Weights of a small transformer language model.
Size: 15 layers, width 256, vocabulary 1024, 14.4M parameters.
Architecture: RMSNorm before each block, learned positions, no biases in attention or MLP.
Training: a variant of Muon for these matrices, 6096 steps.
MLP neurons of a small language model. Each row is named by its layer, matrix (gate and up: input weights; down: output weights) and neuron, and shows model dimensions 128-255. Each number is 500 + 50 x the weight over its row's rms, rounded and kept within 0 to 999. Numbers have three digits each. A neuron's up and down rows have the sign that makes its largest values positive.
Before each neuron's rows, "fires before" lists the tokens most often just after its 100 highest values on Wikipedia text that the model never trained on; "fires in" lists the words (lower case) most often at its 100 highest values on Wikipedia text that the model never trained on. A number after a token or word is its count.

fires before: "ed" 28, "er" 13, "ing" 7, "w" 6
fires in: "played" 23, "player" 13, "play" 8, "playing" 6
L5.gate64:521513486489534510417466469437455460432514518464540561494482564524542564525492492577476463624439403572484616507457571498505476471532480399478462505469387502478491491556482491522563555441488535561450495504583510482510456586450519487403483449485472438517442554499572509494467430512442404455459579460462460516450559461514535511474530562568602501575478495487413545451588489404526426425544
L5.up64:486472570455540550487454526470510521503570478479462435440519471444590466427510493494552497512418533516434539450582513446485484537386527513489606526544428474564500457520555582475457526539484464501523402483469508593569485539511520533453481425510451494484482485507438487447538575507450509418453588567586526549528544465397506520463494527489542575502510457612487431552507533531539531453490
L5.down64:544405544564498503409389439450555507533482542476508468492500477626514506484476530558446393437420508573539451539468467472566495468539450415471444469463479419546455469565488442531482578541492476539399494491484484460515484509401492533409469485574482482495415626506444575486501447543416483484530529445497464512500489418492534557526573435471562464456539490455509503487466485547542617419494

fires before: " " 44, "ruary" 39, " |" 7
fires in: "february" 58, "january" 28, "march" 13
L3.gate369:488513513630528573524566455574502540362529540488515494566476555485550513538477442437496539505448490556460522494570583480550486529563450544462427572488575586439513504506406488432462505513564455486564526472567501408527514539455423454427467472497361530494494520508504507406516547450506447461511428466416559492568519581576452527494457405499509507475464437498524377500509493511522407441378
L3.up369:475499513515557470537451615473488487637472558534432495478517472502448482447549512560539598435490539468433492532479523506534435499515507533514514483488476511537524530457493413520470539509596450488367452538478449557603356529441476492458417465536553510505487533448570505490568548481493458406499540556588519464450452469501480524486553558585450540454497494508440404406554376494417502535544
L3.down369:580539389464474449486477503479529494527432381576506525539465554470475480471494494497507564586456548482465496556448457548494470491524513411438505517519468523589565463541473528439448546440577472519409425445461497516483478467508520529410502517462552536487507493545553521463512548400529522410529403475480572547424479505505482527493516501574472488460455566550496449478555486476415583577465

fires before: "es" 23, "al" 16, " |" 8, "er" 6, "ac" 6, "he" 6
fires in: "votes" 21, "total" 16, "turnout" 7, "dorotheus" 6, "replaced" 5, "got" 4
L5.gate407:544574568502596415492474538454474447631532426505463605535457570347460549543516372507588490453453497480504454552529565483472411472465507494565524517444470486363434578529479462373489480536550500522465534425564449529634427512411563485564502555546496508551504498465536388513500466482441512599435500486476506487475555393553456429496558464543541513503470506460480495584525481435448480512538
L5.up407:446485575535443526532487535427512563453491501508615483473532483578520521565485475462579471542437622510410482526460499523395482480439550577423535527513532456480439457500536546545516430451518543471471489459500482538444464389592431546560523468496601391387458578450469437501526483469516461466453488533514531538555473538529525494502516511596454511475534566571484586517563486459606583485486
L5.down407:483494536513528411539513491467449521408479584545500513495426550538546608565507534419501481421515493541506481600501634514446506491574482562463480483463473354558486499590509500455425558600541483559498437460448435499484485578471580607587468415515539466509422544490453484445487508382427483582518536535493555526513413522539496462584550465545463441524493405522483525494511555498531561443494

fires before: " |" 28, "al" 16, ":" 12, " |\n" 7, " v" 5
fires in: "total" 34, "votes" 17, "notes" 7, "turnout" 7, "candidate" 4
L6.gate375:532547555477505451533486426439414511544514539553584539605501437528480555421509467506613523539522530509522555505544554549410528499589531424523500495504447519565447556485491511536438412511608472508456415485523563491583515534536596585496431571504469424506454478470449459424434489434495533427536410556499468446523519549456466440438478558444490464584576424487421569563498543431497511577458
L6.up375:474570459474580521484524561470485447423497591487590484471515539588428519404478503517537505586508571541378444516528485465400477477580525502509432518665412516542497598470493552535482455417565470476546483460536534407441494425435484555525516494495492436472509516469409504547529571397490514481469516543545507554412519463474530460513520493506392478571549513404500596547624524507486449515489
L6.down375:585522508448439527508460440456422482492551492491472465491577576443563522546536584425506469501549516511515539535558540482479552474529463458505463367565518418576486401577546468478481458429467517481557438553447403532533554418584550583471449543425523454469547515539483556518422474539447572458544445473437587503524493489567490537509589495515562516547591486467531492476402511553543478539448

fires before: " " 63, "ruary" 25
fires in: "february" 31, "january" 28, "march" 26, "april" 7, "july" 5
L3.gate594:550471469545468506552564477548453530478388456609543544507532513487499447516570489525476486537560535547457526595471513468534556604476432520527513567519489600612535445553493402510555580511542484424455537524546446532505515418457481508443504460540510475561384476468522486543507487470539464539571411482543470469531534543489416411470430491571583570535431478536395486483510481586509471519469
L3.up594:486497484534547501488493611473482512433506604420533479490567489474393491499499483482468552551452457542522531508620472450542507494543485470496517522476487549487476520513425467483504437487544440603504458544475472481496426584449491539457539546444463569398453479465504489577553536484583483477477560426612514495547434488470519470464601550561580497541533505527508381524605561451474563467459
L3.down594:580542503396521499479456487493458466537432542557420410472570532468480481453527479404562464484441513528522484482502515508494440415481447456464528475443494491515453472447462460486458460524638496540474487553444417523535546467451486474436471594453438533412517446505546563430528481549556439474515530580503523529518524534507567479498565496470486423482546589430479502405512546550511476433503

fires before: " " 28, " in" 19, "ia" 14, "ey" 4, "er" 4
fires in: "born" 61, "california" 14, "corner" 4
L3.gate33:515529509546498475534503519431408422459600506488473520468531460486489617466509476500476488614594411536520601488545391513583468542513459527454566473449484559526491511483426430477535569536588521557467513465543427478518437535505457520531446502487447475476516488518498623491446456453521502493494505548520526484636459553504584521506447478526480430477421520457484489603451446579459559542514
L3.up33:610566525513534529514547539485430427491546492453469494470513546500529567446522566546547486599524434481542488520543377546541533500519561523516551441506506517546582479478418482481493508517588532510525529483533459443514445520547574520526518577501494436556548417562526561507460493515491547460520525493508541567633478569492552484525371413566494558461464496427446489555413448576485524520532
L3.down33:632521464563491511446557533540453406557473463549490463442493512505466589452574550560512538512550417441542567496505443522586521467566474521449485466486508536538556509434555462566531497487579415435596536535528518451518576499546447404478504544489524470529570492525438518565484510489441620513481621477546555542546482576421526573508467493540519618555451460446571503491440500551417513538569

fires before: " |" 34, "," 15, " the" 9, " |\n" 6, "." 5
fires in: "2" 51, "into" 24
L2.gate641:500461567592551509506552471523401554525559501483409580474451439522518474503537435511531498513540447532516468406562523445433455508562499468572451578567512486502469565585619583492500523424521490488553555431433510580507378568426441425479485517544455532525480543486473462394535445442507539455473458553464409580416507580511591509537512464464448508585416416529544451513491410481503464485522
L2.up641:576468519512501461528528531522417489505514480403355466503479473522494417435469465446428501531511489622485452479522517385454525553510445520479464510591544501464525516564464552522524520418478556498592531411450486500513458523438540408508480524551416505462489532488416389417506446479556522408517503568447454463452596484551584510524455360520410502523444465492514513496380406589460494542456
L2.down641:590496530485505445509525465561434459489535541435483384413488575518530474475435521519376440446571524505494422506434480531531455522549465502511485504504506502506573525610524492522494416550560510503533543471414539508536530484489368470505507471506423573458489514497528508498525465487488392473449454538533503434464528546451563587430485509424404559569567465434518464526457472445599499587422

fires before: "c" 18, "ign" 15, "s" 14, " Y" 11, "p" 4
fires in: "new" 36, "described" 9, "news" 8, "design" 7, "descent" 4
L3.gate549:489557601571521544497451582462488467449502441529541534419427431541502524470458542548440497503519431496517496544496609479497556507561530479505446581555451560511418474412423481516523548456486464523378508538546474581470539466486336502462492529517471597525451516489575507490585464527497473515508526549561540453522452439530493436552560407386474575547460512485462513513455466486451514452543
L3.up549:505499483462482623524532582469548504529526481538573504455482473646474539473424540523438468500558461467509447514488597497498510477640544460472465588501465564540503444458432515490545576422527414505455436544523438539436519508504425555399436496526488594512476519513476538428550534481460492478547459596591499435536457440490505388517497427471446531489521534536393466494469457564448462470481
L3.down549:603578487548504560551485577487570452459566482493548494446496568520437529421425515464417460592570477562504488503460634527569443516600574464496423520588451577495483516535477629505524523419541423542434545513490519508530589510579445458462380494438521596451488519565433484403658442529477493503501498516455580551537472473503477508535537509449507537487584488502519457467397544456455511400593

fires before: "ame" 33, "a" 15, "ome" 8, "om" 8, "urn" 8, "ir" 5
fires in: "became" 33, "because" 14, "become" 8, "becoming" 6
L3.gate423:549521538516469453563457404461419480451511449537500519495502461386503512500484473481575595599515518574407466466425436659546549534469469441430547565545542534430517535504510553421449530529486512381461457511573486557491489528571581510534548555594401464468465445595504549417511491492472520502508445515514453455566454519461426406571494523436459476508548475506423516490467575453569487602554
L3.up423:544489516474465484504501463501530510531511461542584513482476539492528505552441535444465508482445565471460480396457643509500590497493487527458483455441538497464572612530460584425557455378455520554436595587529419514508558508457492485499557420504477508546462510395509545589436413486456591527451441579473589461588442415481566477491490383422530517508471460494549554505494425550560472467535
L3.down423:531538504493505530489382533437482579526489493458529539452512602546549498547436581565512459474545518514514539443483518365503551529484527542458496401495468537441497569489531527486500500434487546560571489519473472514445547521521567475435511453466493498546436523474544527544474471402509528477441539561417627463526514496500627553557535461565499484450561489494550573541480447621530537474549

fires before: "ball" 29, "y" 15, "ing" 8, "out" 8, "n" 6
fires in: "football" 22, "society" 12, "soviet" 9, "turnout" 8, "footballer" 7, "shooting" 6
L2.gate6:508525558494561544487420508540463433516504507454497512517483428476526560541464429563535570434436507503466450539437570486480534459539446497525473484470406535559453456448578532465542541544549516503547500478508472474467426480481577595473474534495361468322498409462536517420621465485444480520474518475493455450626467414548458506404500538544528427496460440434530502574469566425522583466482
L2.up6:490570482464522419575436553511493460492476498444524514532546447502515505496515533526553567424482495466494438592479625508489561507488486481530529502525364501555463481461543487445495568542450534493482482393479457569494476394507544570504440522520349458332540449474478523446628527497428462445494524494534514505500531449490501457379499481552539467531513435501550520512471478413461606488546
L2.down6:487590517554503513423485519486533429532481555487562494516563467481513522435550530572438528449497532484519440513486511541491461541456464422521456518552341521521468422434470458517526571473502528452537419515464435521493500468487529580442507436487442509443487576443558479490522533472472564478515560529479452488559493503507493595523540440613542417493600468552580548460541429427388530515489

fires before: " |" 23, "." 8, "ther" 8, " m" 6, "-" 5, "," 5
fires in: "1" 31, "0" 22, "southern" 8, "100" 7
L6.gate55:523354508508505524518435580493563501551433499496457458484498508413510483457485526503482526507529526538430554474461471484481604504611459537451488504520604501444407529571474546501444447445503492463450498494418585476414547552415552436530460558382473564501456606491536535465463556512558434502493505544437499556540564429496448461491516498424478508501593467485490432517534508459463496452445
L6.up55:521483519460451494480489412544531476536399471503470576443484553527510526458456537497471564635597419513546606517523528496473448493513502468517521468454546546453503564528491537515510492484545531583425449486465419504425469468470544527524460491645503513429586456434486433493510548453489471442503479583510467508502590539548415425467451514567526579551550502565499506535585460520570505456484
L6.down55:541460398413433477471556459525425479585514492468525465489475554500590537473427555539534544489428510435534512564465410593487499442473455514463444502558435439575473393574478460510511514520422531524426537555519502560516540517488464373456511538482476500451484553498459494578490556539457463579478531448452524523607566520509563434387499444472467479472517524551402474490423536541481554465445

fires before: " " 27, " in" 17, "ia" 12, "er" 4
fires in: "born" 58, "california" 12, "corner" 4
L2.gate493:476502511515515415528488409460519531485537541507471533482514516442567501549528534522409512562520472547463537441615535511514495583495516525569549423495474619481496521459417491459472542543450498551470486444485451361470506462434535509435435486477505443497488489440433531479549513435581566503440458475472544575542516597508486528493514520521558549535499465459418524434588569441467522523485
L2.up493:541495487491494468432588452554442479489576463554372504538506458426532459483486626528507414527521486482528550441547454559490537468470551456503469448468420540460520410458458479505532448507486496549577534586539437435420445475477506476488474470473492507474512559500488543505472435374528602480450423412563480571515559510443516560486499440539592548500394497470561518456466531601558553606493
L2.down493:540552470490492472461559455549482418489447453540503337506445484423548518443498525562511552468550414463465528466472421538549518537538484439348529525390430501506510505522436427546481423429556466470541570514583423490551568499464423439517562493428464490539511574427507448567463462477493657495483580495571520593545514580490512539485501480493545481533477457449631553533445533488543508588490

fires before: " Y" 21, "s" 13, " M" 6, " c" 5, "f" 4, " n" 4
fires in: "new" 49, "the" 19, "news" 8, "newfoundland" 4
L9.gate321:569477507660564572465435548522483414464483427435454484523448481466522447374475453446614533486505466514513435587460492512464466573544463486481471564514461459449528475455483578572540529413547475480593479527459517534450464483490530463494463553476550544416526539518576495474475589544565534494517517508459497548546454583539489431480515478524507531468582552541469543471470465394517514496539
L9.up321:431493465485478482460463458511543448460508481506493530449508549478452601598498566494387480530496555458572398587472543528564445554493534535471487401485520528512540465511470432351507495455530488398569579409509532506527432499502504596462448425530478578465595510515421473407527546584524498579491480449507573546616475464595519501509528456558571463469584473506540609571446556496504497577445
L9.down321:482475589442465597479520534500435455512480477402524525451547481526586506506476512409473469543457495569472572445573468513542402530553520530411462577501523510522496382514557436525617496496487496532412448629494527526445436550571592501471524465506523433430548545553468622454521528576484485492526533389465535486574551491420539453580457542494479401508494503460579450495548554427452481492426

fires before: "ing" 21, "ed" 19, "e" 13, " as" 11, "es" 10
fires in: "including" 17, "such" 12, "included" 10, "includes" 8, "include" 7
L6.gate560:453553562491530437434465423564464416489458505484461475528410512491537433508502459472526542622540465617472477437448509497560577390497473465484505449438463537531528618482467461515506467547559561444530473518500496495477544535551550617486456518507507597561421435479456536516502518436484496421437498477622572551479467459516510489575465474491456442470521502533446529535423493497482559537591
L6.up560:547461501472485527412572552460444506568538563392487477584442522514540479440517513508485489594590522440556503588518548510584523499495457528445417526515494510533505485511578575419442615596438459470463473489538487531522550508434508468511517513479467575525476448522485428423426500480394538580473515565474549521465457516550430512535541454476500564539514511533444494548452497541468464426468
L6.down560:445433554533520557576483480519574415482480512582446541506462490492498486564478501515494530508507486558439527467426521528528505473509541534456492467437383461500573543490543486483533412565539492475512444577479446585484401469468535618471428504508483524479468496461510427500516424472539502449548455507552510484542448527517457556425571550524508547519421500521476489477617520486472342370453

fires before: " a" 36, " an" 9, " the" 5, " American" 4, ":" 4, "ed" 4
fires in: "is" 39, "was" 9, "an" 4
L7.gate407:508531549440537550496451453421671425459505471467518503513509472590461521485493516476524500433461546476528406457541487586428525565510431448488553592537474414505466470549512467500538489467545477476402497504466499469432498428484497562490478449518487457439560487505557501563481457549501578546506539483450413520450500503455541541512535522425550579542521565516475463448526432503523393490496
L7.up407:479511545382501556505507588481491566510563593442555487554453462537544511517519520430400375553465482483524516531488519486534435451539420511478585498480469536567437465538575456475545538542468377422480499601547467487492528519523548453543483484462502564529604440578465472522458436442471471464467532504482513611606468431505480467527458450526529505469571590508641573414473529536479416486499
L7.down407:488466472480483518548468453532589408396558503475438453493497447480435562490486554480484494581512520472475408525535578535468488474510466523484474546456519482418442460527487483536486492451576513582515500508510419495432485584418462474487440502438495496447449500478524517382493521472611579510617601652461450434488545477529476458453462519462502415422565415491380512552480665473500505450399

fires before: "e" 37, "ing" 19, "ed" 9, "es" 6, "ely" 6
fires in: "like" 21, "love" 14, "living" 8, "lived" 6, "likely" 5
L6.gate143:519502542472477523560391477540554419452578495445486484506450486499561496429547528576542437523509577568486622570495454556488536523444469456483516518504506450474467545569461492492463504458632567501487510552484506509599508585549492632463486533502486559567422522449510570433500529549498526462403502529502500508519431497510591498558525437400494461603583483508520473545502424475512465464563
L6.up143:547459527516473465471460556497504440546560590432572469509499507634530491540519538558431460516574464506527494478525546474469539463459452460549488412442454429484444533466424492527537478451501457447467494573579521572446550520449547530459485477443605534501463500529492531497453420600456550482431521545559561541391504538380433499509441495457543556465490548455500541562420476471536534436519
L6.down143:486506513583505508495392576512547532533545509439566414436526460521523382493496466554472459430499505540499533504552572475514564453482507329548487538492470425455499497509449499446497391512533445467551440630536458443545458461510512559495469457468535482541417525500518569459542499410457480491416538517454502447432541421407530480533508492470524423557501465460438454510476362522541577481539

fires before: " " 18, " the" 11, "ot" 9, "." 8, " a" 4
fires in: "to" 51, "from" 13, "votes" 8, "v" 8, "through" 5, "onto" 4
L3.gate355:514609472507488529503411562499459559512471453480512474405470429470459485595493477511461436477416575565522522579544588502525636544594526549442457579508516465466449460548520587566510526534548508523467500377443441474487379393544451472501512478456522509430533570479470578558509434476484455573504515551493535428525463491528451468462485453536505419486465487528362498515489493560521502452483
L3.up355:504526495538547524526399611545491490504508412482629522490524497511502492494578576493489453481524468593580408545502476558444553569550603561500493546496459471449455479522562556541493573582424532555422488499378442453523496434489419482476494545467487451464530540657425579560510491487564533499417476522522510489430523491555482482467498421478535475428509495527601490485523508557534428464453
L3.down355:435479510496501553522483456522483516463453424492547475527556473491502436439475493404520442427562490502510535491470568485496481545583539608395472513441518477497457471595542476459481463542400471519491497482461516558410533557477485516510481483413483439541564518539521552526523423589462543502408597532523424493559481528611530472473511492491584515407583507453553547463442452556405539485572

fires before: " in" 21, " " 18, "ot" 8, "in" 5
fires in: "born" 39, "from" 19, "promotion" 5, "coordinates" 4
L5.gate186:487483463412496430512537414504515450458509500577479515532396519461570491494449519567483453477505488510467403435533502447497442425541449441484553606495480530513429500540467485486567562485619464454396632457502496508546512507506518479453563496444560494544492567419517570494476523582462517427454472585580472572535531484539467436514484389492536491430476486427451488549549505567513569479580
L5.up186:426452498404511450455391480519475339513468503477498554505389571587467511545493436522483494482526501549516531524451443569551471561501452536516437465442483489471516460404378518573545476518458452446513495491495479532415464539513446575562502466458500441596463585514574468469558449542494531475496518506584456509582425538540571534469425496527527461522468522438515498469499538494486486518519
L5.down186:573531480414510477560438588399448534448499550500496473505515510408465508462498533495506550522554451456410459468506502472484392490510482554570512514533472519500559405489487522448588416499542409519604555482448513510394522514533461519546508568498482495564533603545559503536483463500586573512456490448494592521599479439601466490509456463506546403501452455497500527447483481491447458479450

fires before: " a" 38, " an" 8, "ive" 4
fires in: "is" 41, "was" 12, "active" 4, "who" 4, "career" 4, "in" 4
L3.gate428:494496561553461500528505478403537444470504485510535528556521476409555549511497404487527512562362418541478533457560500424520494466448474458430491540466557465459508558521455528406447477560493441530525480541561457456435502562436583435521480502513563408576474546542549551558483547484448530561501477571534469439497546481463494421514493547452528509459543519495456591477506466470524455455442
L3.up428:511485582552484488494474461489556569555531504518512557519449526514472555575468459518494548564518426481460508518454548593472563516515462527535533520545456525580476403454585495576549533559452544434445472551485528584471487564555429462510469413592479498454462535472444566513585533497400534512599574436413504571505519548485554564503508529564573508511547471536501492494567469466533510594542
L3.down428:485531520493612559556507483537479533516466552542491560557445476563577511513398477453425441508445513479462522458502449513584453458506489428509556520512461595634461466494492470535559485540490410554448542501442520477475485508459552497480467468550437521513519481475483513429488480427477482517483427363535481585506434511494649423453462542494495511537457488550531475470442475363482497532488

fires before: "." 21, "," 19, " |" 18, "}" 12, "%" 4, " m" 4
fires in: "1" 48, "2" 38
L9.gate304:584463437418526460431466484538513389453515543502427477449456495495508391478431463540474548445506488576521539434508509500456527550589462441485445517524554409520545598629474528516411537472511513498424499558444515498560546482453521487534554515504531462500507478531501463430507497516494559517453483553432459516426587472467531405523519463570503522537530486442501398572509520470497508494537
L9.up304:494439505481575540589600566431499476543513544463485471502520485557519562537526531487417492448468533463456532444519476444483457536533535488560595533486481470477494488563447557476489378447565513504456523472516506467483430476498440483559549500556473507573553555562505541463469497540503455502497491416454522433562488554569621558519449549519531584482530538379534434539412453548493449473471
L9.down304:547459440461436519520479554522417549458563548526510472572519503542512537461452563586445524509493478512496438532456525494480473445545469477428497547551418471514520448533559458497517489614510567479548433528496481548529517554457451560507451494468509490494491536541542590443509535519609468559417491448504488438559479468529445401484459530503454530464611501439487464564510513447604530525412

fires before: "er" 12, "ish" 11, "s" 11, "t" 10, "ing" 6
fires in: "new" 19, "british" 11, "written" 9, "writer" 8, "britain" 5, "played" 5
L2.gate625:493514578546534531526439611514459441448457561522613463510407541528474421421413484547495426518527437562450571423467533456466468454541542399443456486515484531565459420519578449419493555405521495508432476476522437549470512526487510510520474486542536431548470494522465434444569509446564581450481522440557445542486542491520535460504449483460473416500548490472514515472444537465536509531494
L2.up625:557417463504529589516523427612529514550523469554517507478468431548464466498545552557603507472492500546556466439569504438529563458493563584575556484509482586520418517567502477445453493407487542520446554507596463546489525510453480454562486528538543525487410528508535395447589540454471536488523555389508432587502566473507554499462462549461572467407533422587549482429494524440517477553428
L2.down625:616507480501534537494554448545499504539500518415522511432454502562544440582445503483435521434562592485535518504546474453499509520559503456485502427579516561567429562537525485546532413471457567617550504517602562509570552565543477406509459513511531523525390505613597447464578561542465473483457602502534540436481515557489641595566587448522483489507550489492528548469450453438498525465525

fires before: "es" 24, "al" 20, "n" 10, "out" 8, "s" 5, " a" 4
fires in: "votes" 24, "total" 18, "southern" 9, "turnout" 8, "other" 6, "is" 5
L2.gate660:554509498468508476513502542424449489606526515499501512451461536472504459565546463547498407480568463534515420440488559469414538456510522495493425591570510403588423516504552520458490538597494542482533487449486550475557486460563609523540547498478499523464581531564448593437462483513509564564516535401494555556570439512636498537541535613472461385473514530500519544523437523580563513495531
L2.up660:515439507421463545419417493469546591500527522458495514395340461494604518579508516446512453437445461451502462527488481540548485511504508520399510538601423486545472544466541535471546437570495514514442559434419515438374573517480544496520574510506494500441510468433469471506485434483486528501534583521536568507534527439515468554477501532488524493454414544519565516483505450536488541451503
L2.down660:444440493431560434448441451510498548445524461476509566383410453582521496517543462426529536500520584517461533541503481565521445449631489484469495495529467445520405488534448540574498468465408470601424472386416440423424425529538455544510524459499531496430430461421560485503508514530469489498470532563601455517570533536380525465467457552531511553438438571503539566442482481425478416480486

fires before: "ed" 34, "ing" 30, "es" 10, "e" 9, "p" 5
fires in: "served" 16, "including" 16, "includes" 6, "coming" 5, "serving" 4, "include" 4
L10.gate562:575444443465579486512445532387602504455497527562523521463473468406515562495467444515478394541497421429557453481435597401445557496568508531479556517470429502439568429515485505519537484556536552525550429452584434503516497586439440469543469555477448509561451411482496526410570557538486490451475551507570489520462516490539482555581413444504488506551581542614444546484455449506484474552430
L10.up562:516454418418465453505528601605485506465504463463488494523525443460504571517565389480465447528444560515440532552460493505418398386642543415480477524572500537418487530511517521551416382492498511509528491450601550471422587551580528523473531436542535448562448464406393496528501447532525456577474504572486557550441535436458467484531456462494490505474430476489492548509559504491492459475492
L10.down562:472562510555479537554481494491568526536412605522450526523551575434494495562547521457402469450534506478498470509454565524499491536508571489444444436532449431496554515525546553511481568499494493472467504487467420500563498485476426405409479514484471434464492494444477514444570506527445470480455466479517434493448439510433582528568521403544592465581570556516529527490486450511530614507520

fires before: " the" 29, " " 19, " a" 8, "ce" 4
fires in: "on" 92, "once" 4
L3.gate199:518546565469414468556484531523527481512529518463568487493562447658515445512617413565502480484505471489511431490576520485536498469426471463589447573508608614477480417519539481564475589551523448590517448524451522435480436537549546489534519492469508500556462519505519502524456593523542531535461579430471573530503546526536517525468525545454459449498491432508491538439583520500470538396544
L3.up199:456547539500489449528521538553568502562479518474552515465558529580494500490592482582559454486478510474491446519566460504550492546443488525539442520507570517533488385482410501549503608517449471542547450491473523414547424532556582523467414522525509510527445507475466495460435503455451511486432530453442570571415564496482490515497457488394443480495553531404467480403493518453465487460473
L3.down199:493497600524495464534530509461459516477575506520531476479508540578478447416538524525486526533457537401540451441533519485519438529422449447530481496487570498507487465512483420584468602517590438523565469504468509489438528477516479522550440467524583540524554527484542511547451554478484456507554499538488677531397545561436527555537547400494499478491467539544543460522434533447465467492513

fires before: "ed" 33, "e" 19, "ies" 9, "ing" 8, "ers" 5
fires in: "use" 18, "used" 15, "served" 13, "species" 9, "users" 5
L3.gate702:575492502462449364536509450471432431513368520558457554553459504475521472498437465522457528586338436428567536477428529538504546521542533537593534444551458541574407509542502455385479481569468537497487513507521381618465420495535519532482552477522435498561485509560470531420514460506464495510443490457496464587543516537431437533549497442455559545565428489446445525552452446563530517503449
L3.up702:492438485455458420554457504507484421547453479454416475496528508593536438494470387533447463604538440472573523458484518463479497593514523499536545473367504514449485478447536492461375475520346489456574450496484493513443473509485535488504421436601497535553414418575475564414581553496444508492381515432493505584537452432446545452468525471424469524499486460530477512554467512491503531557593
L3.down702:518477510455463526541432539478565477586412519467387523590485572490458451561434392538470502551502490476567499431542570463530452503467509532461462536396512526515392515465512561499480510517473461475487464493498514547472568462459516481499399554485407527482466454549475465479569533464517527504432468484455525544500425437406541557498547489470527513523474606512530427558543422548553476503522

fires before: " a" 39, " the" 9, " an" 9
fires in: "and" 47, "is" 39, "was" 9
L6.gate201:538523500561530515544499476522506541411511545408414526558540464533472434538563504417452442529461476526502442533471482557420583517589534522528517543524499572462522490564497477549483452536460525476479494534479507461467401543519523517515464377529436473543484452528527381570560530505496467511494469410464507504535520380519536427536469579494606432536549516541512503471544506534490497503514
L6.up201:435542585580512549519479475496522574511499391496411538518514502564546562560450511507484435481545512454514570493516542414417493491445458429474427513520398566449434509440421467562546466521566492440471469503583554486459435502505541494614448492510531403499506483524521497532564534491484411549462418393531605506490462504616548481491540472525542466583536486442490393423484489489493505543457
L6.down201:547400547587589550516500509448482494514458483507514460438548466498550563511509445482511546431470495546451460559491430487627487437525433466442454499424523511494465556515497453524479444530453502506461549443401498501524537568420519459543375479463483463453424446453512413454493484473432557482511511475513641496525465499515471491466481595571507489426588540548477559452456556538541418455506

fires before: " " 20, " the" 17, "ter" 7, "st" 4, "f" 4
fires in: "in" 69
L9.gate81:449599552438553483566515454491452448489471534439357535441510511506514436487525517492432530516532579525484546496448533454496482521534552534541531508562539482488450451383518522487568550468528598484433528571481482422498430494483477560412551500561465466554494465529471492564615458600397453458541426569492503461570400448500390529422448480531496484451475483451478388511577587498546536475566
L9.up81:448522453461482458509443427502425447513475541553474488455522483508483476478497450450614511558609446489530484531602527506501447528443495449481475567477519561427501516364457528536482598554550523536506600489559485488490545480553560542506502554544466522522388514474417459551507446487563517541434520604499466502377488560498563463505418473606513491454463567508463561570424423349485439439566
L9.down81:528557524441504441483494530481516498499454570472461475455516578463505483482492512539509385499516496489554379446476518518447451486496472488435487542518503476476437556391623450514555507585528587561473514457382487480417440552418522586422501436481423471572472495565532506489432562508467509521473568514548557451516560530539489483430543465455588561509584400537450511488427526592547513567500

fires before: "ame" 37, "a" 17, "ome" 8, "om" 8
fires in: "became" 37, "because" 17, "become" 8, "home" 8, "becoming" 6, "most" 4
L6.gate233:543494526504494498534481530513513480455539512464511546423429516509580444544479516571455460437447542528483433487512557431519429437485542519492587542538467503552470540420534495458512511563511464400459563488460456512657435492477510499533482487466476448538385502572632564488460499491504540422478501526488473520547533523459526494575523481556533463518485433557491542533540527491475470473561
L6.up233:434536532570411401485470587476477460376578493459446508460387478475477557476428516429467498534480518550544628420435557540527433435460451515485541596495543540449551443452514577475544519586555435494503530473489515471580493508491557550552512478516405535578515442457570476536443435465576486474519454526496477516484513524494505515478476513423459543421523524533585583563557449502551461438497
L6.down233:536469525528546483456413594495442559525442495530515560486442425487570482638476502461528475475477484515462564448494454568418540537469619537568548452464562469449550607523511549447474504483405422512539511564466450429522488443471465553496499442407470472487481486532433556496464457445517452526498365479434489508508428527519560521585450452519503519362472491493524548445439532485524442434461

fires before: "es" 19, "al" 17, " |" 9, " S" 6, " s" 5, "way" 5
fires in: "votes" 19, "total" 17, "high" 17, "turnout" 8, "hot" 5, "highway" 4
L7.gate225:497562543464557454512491550532547556471525451572515455411462543560415494459440494427477497490498558490446493521598559528540554476577484549391398581471497615489403561469402474475527504508463511569565493409473562411485402516487477481502470494498495538546523493390497509497508521492466491469526469557487546495563417493512473508525526510549541462523488486533517516498396538418505531544519
L7.up225:500525514485534563520513503503418520486352510503343579538528515515577461507499368471615522464487576485498503498491610493450443607505537537492575517552541439497448465680511543472560540526491515478516539441515488504461447447469561487515436415453527538459466499505522497534464520444534569540491480561471583512494505529412462474533509514522523541485466368559522533540445508514519549558571
L7.down225:459454395482439513433457423566586497612477420524436469594455524470449493455509540451495481556497558534540478579407616504545489443539485518470441576556516505526435432496572459570437538483511452440555533543466433520512520546559424489531502474499553554559440499436518553567466509416561548484524478531454518486593560498489540534452597443460442491443558518513540571494461495474474505452396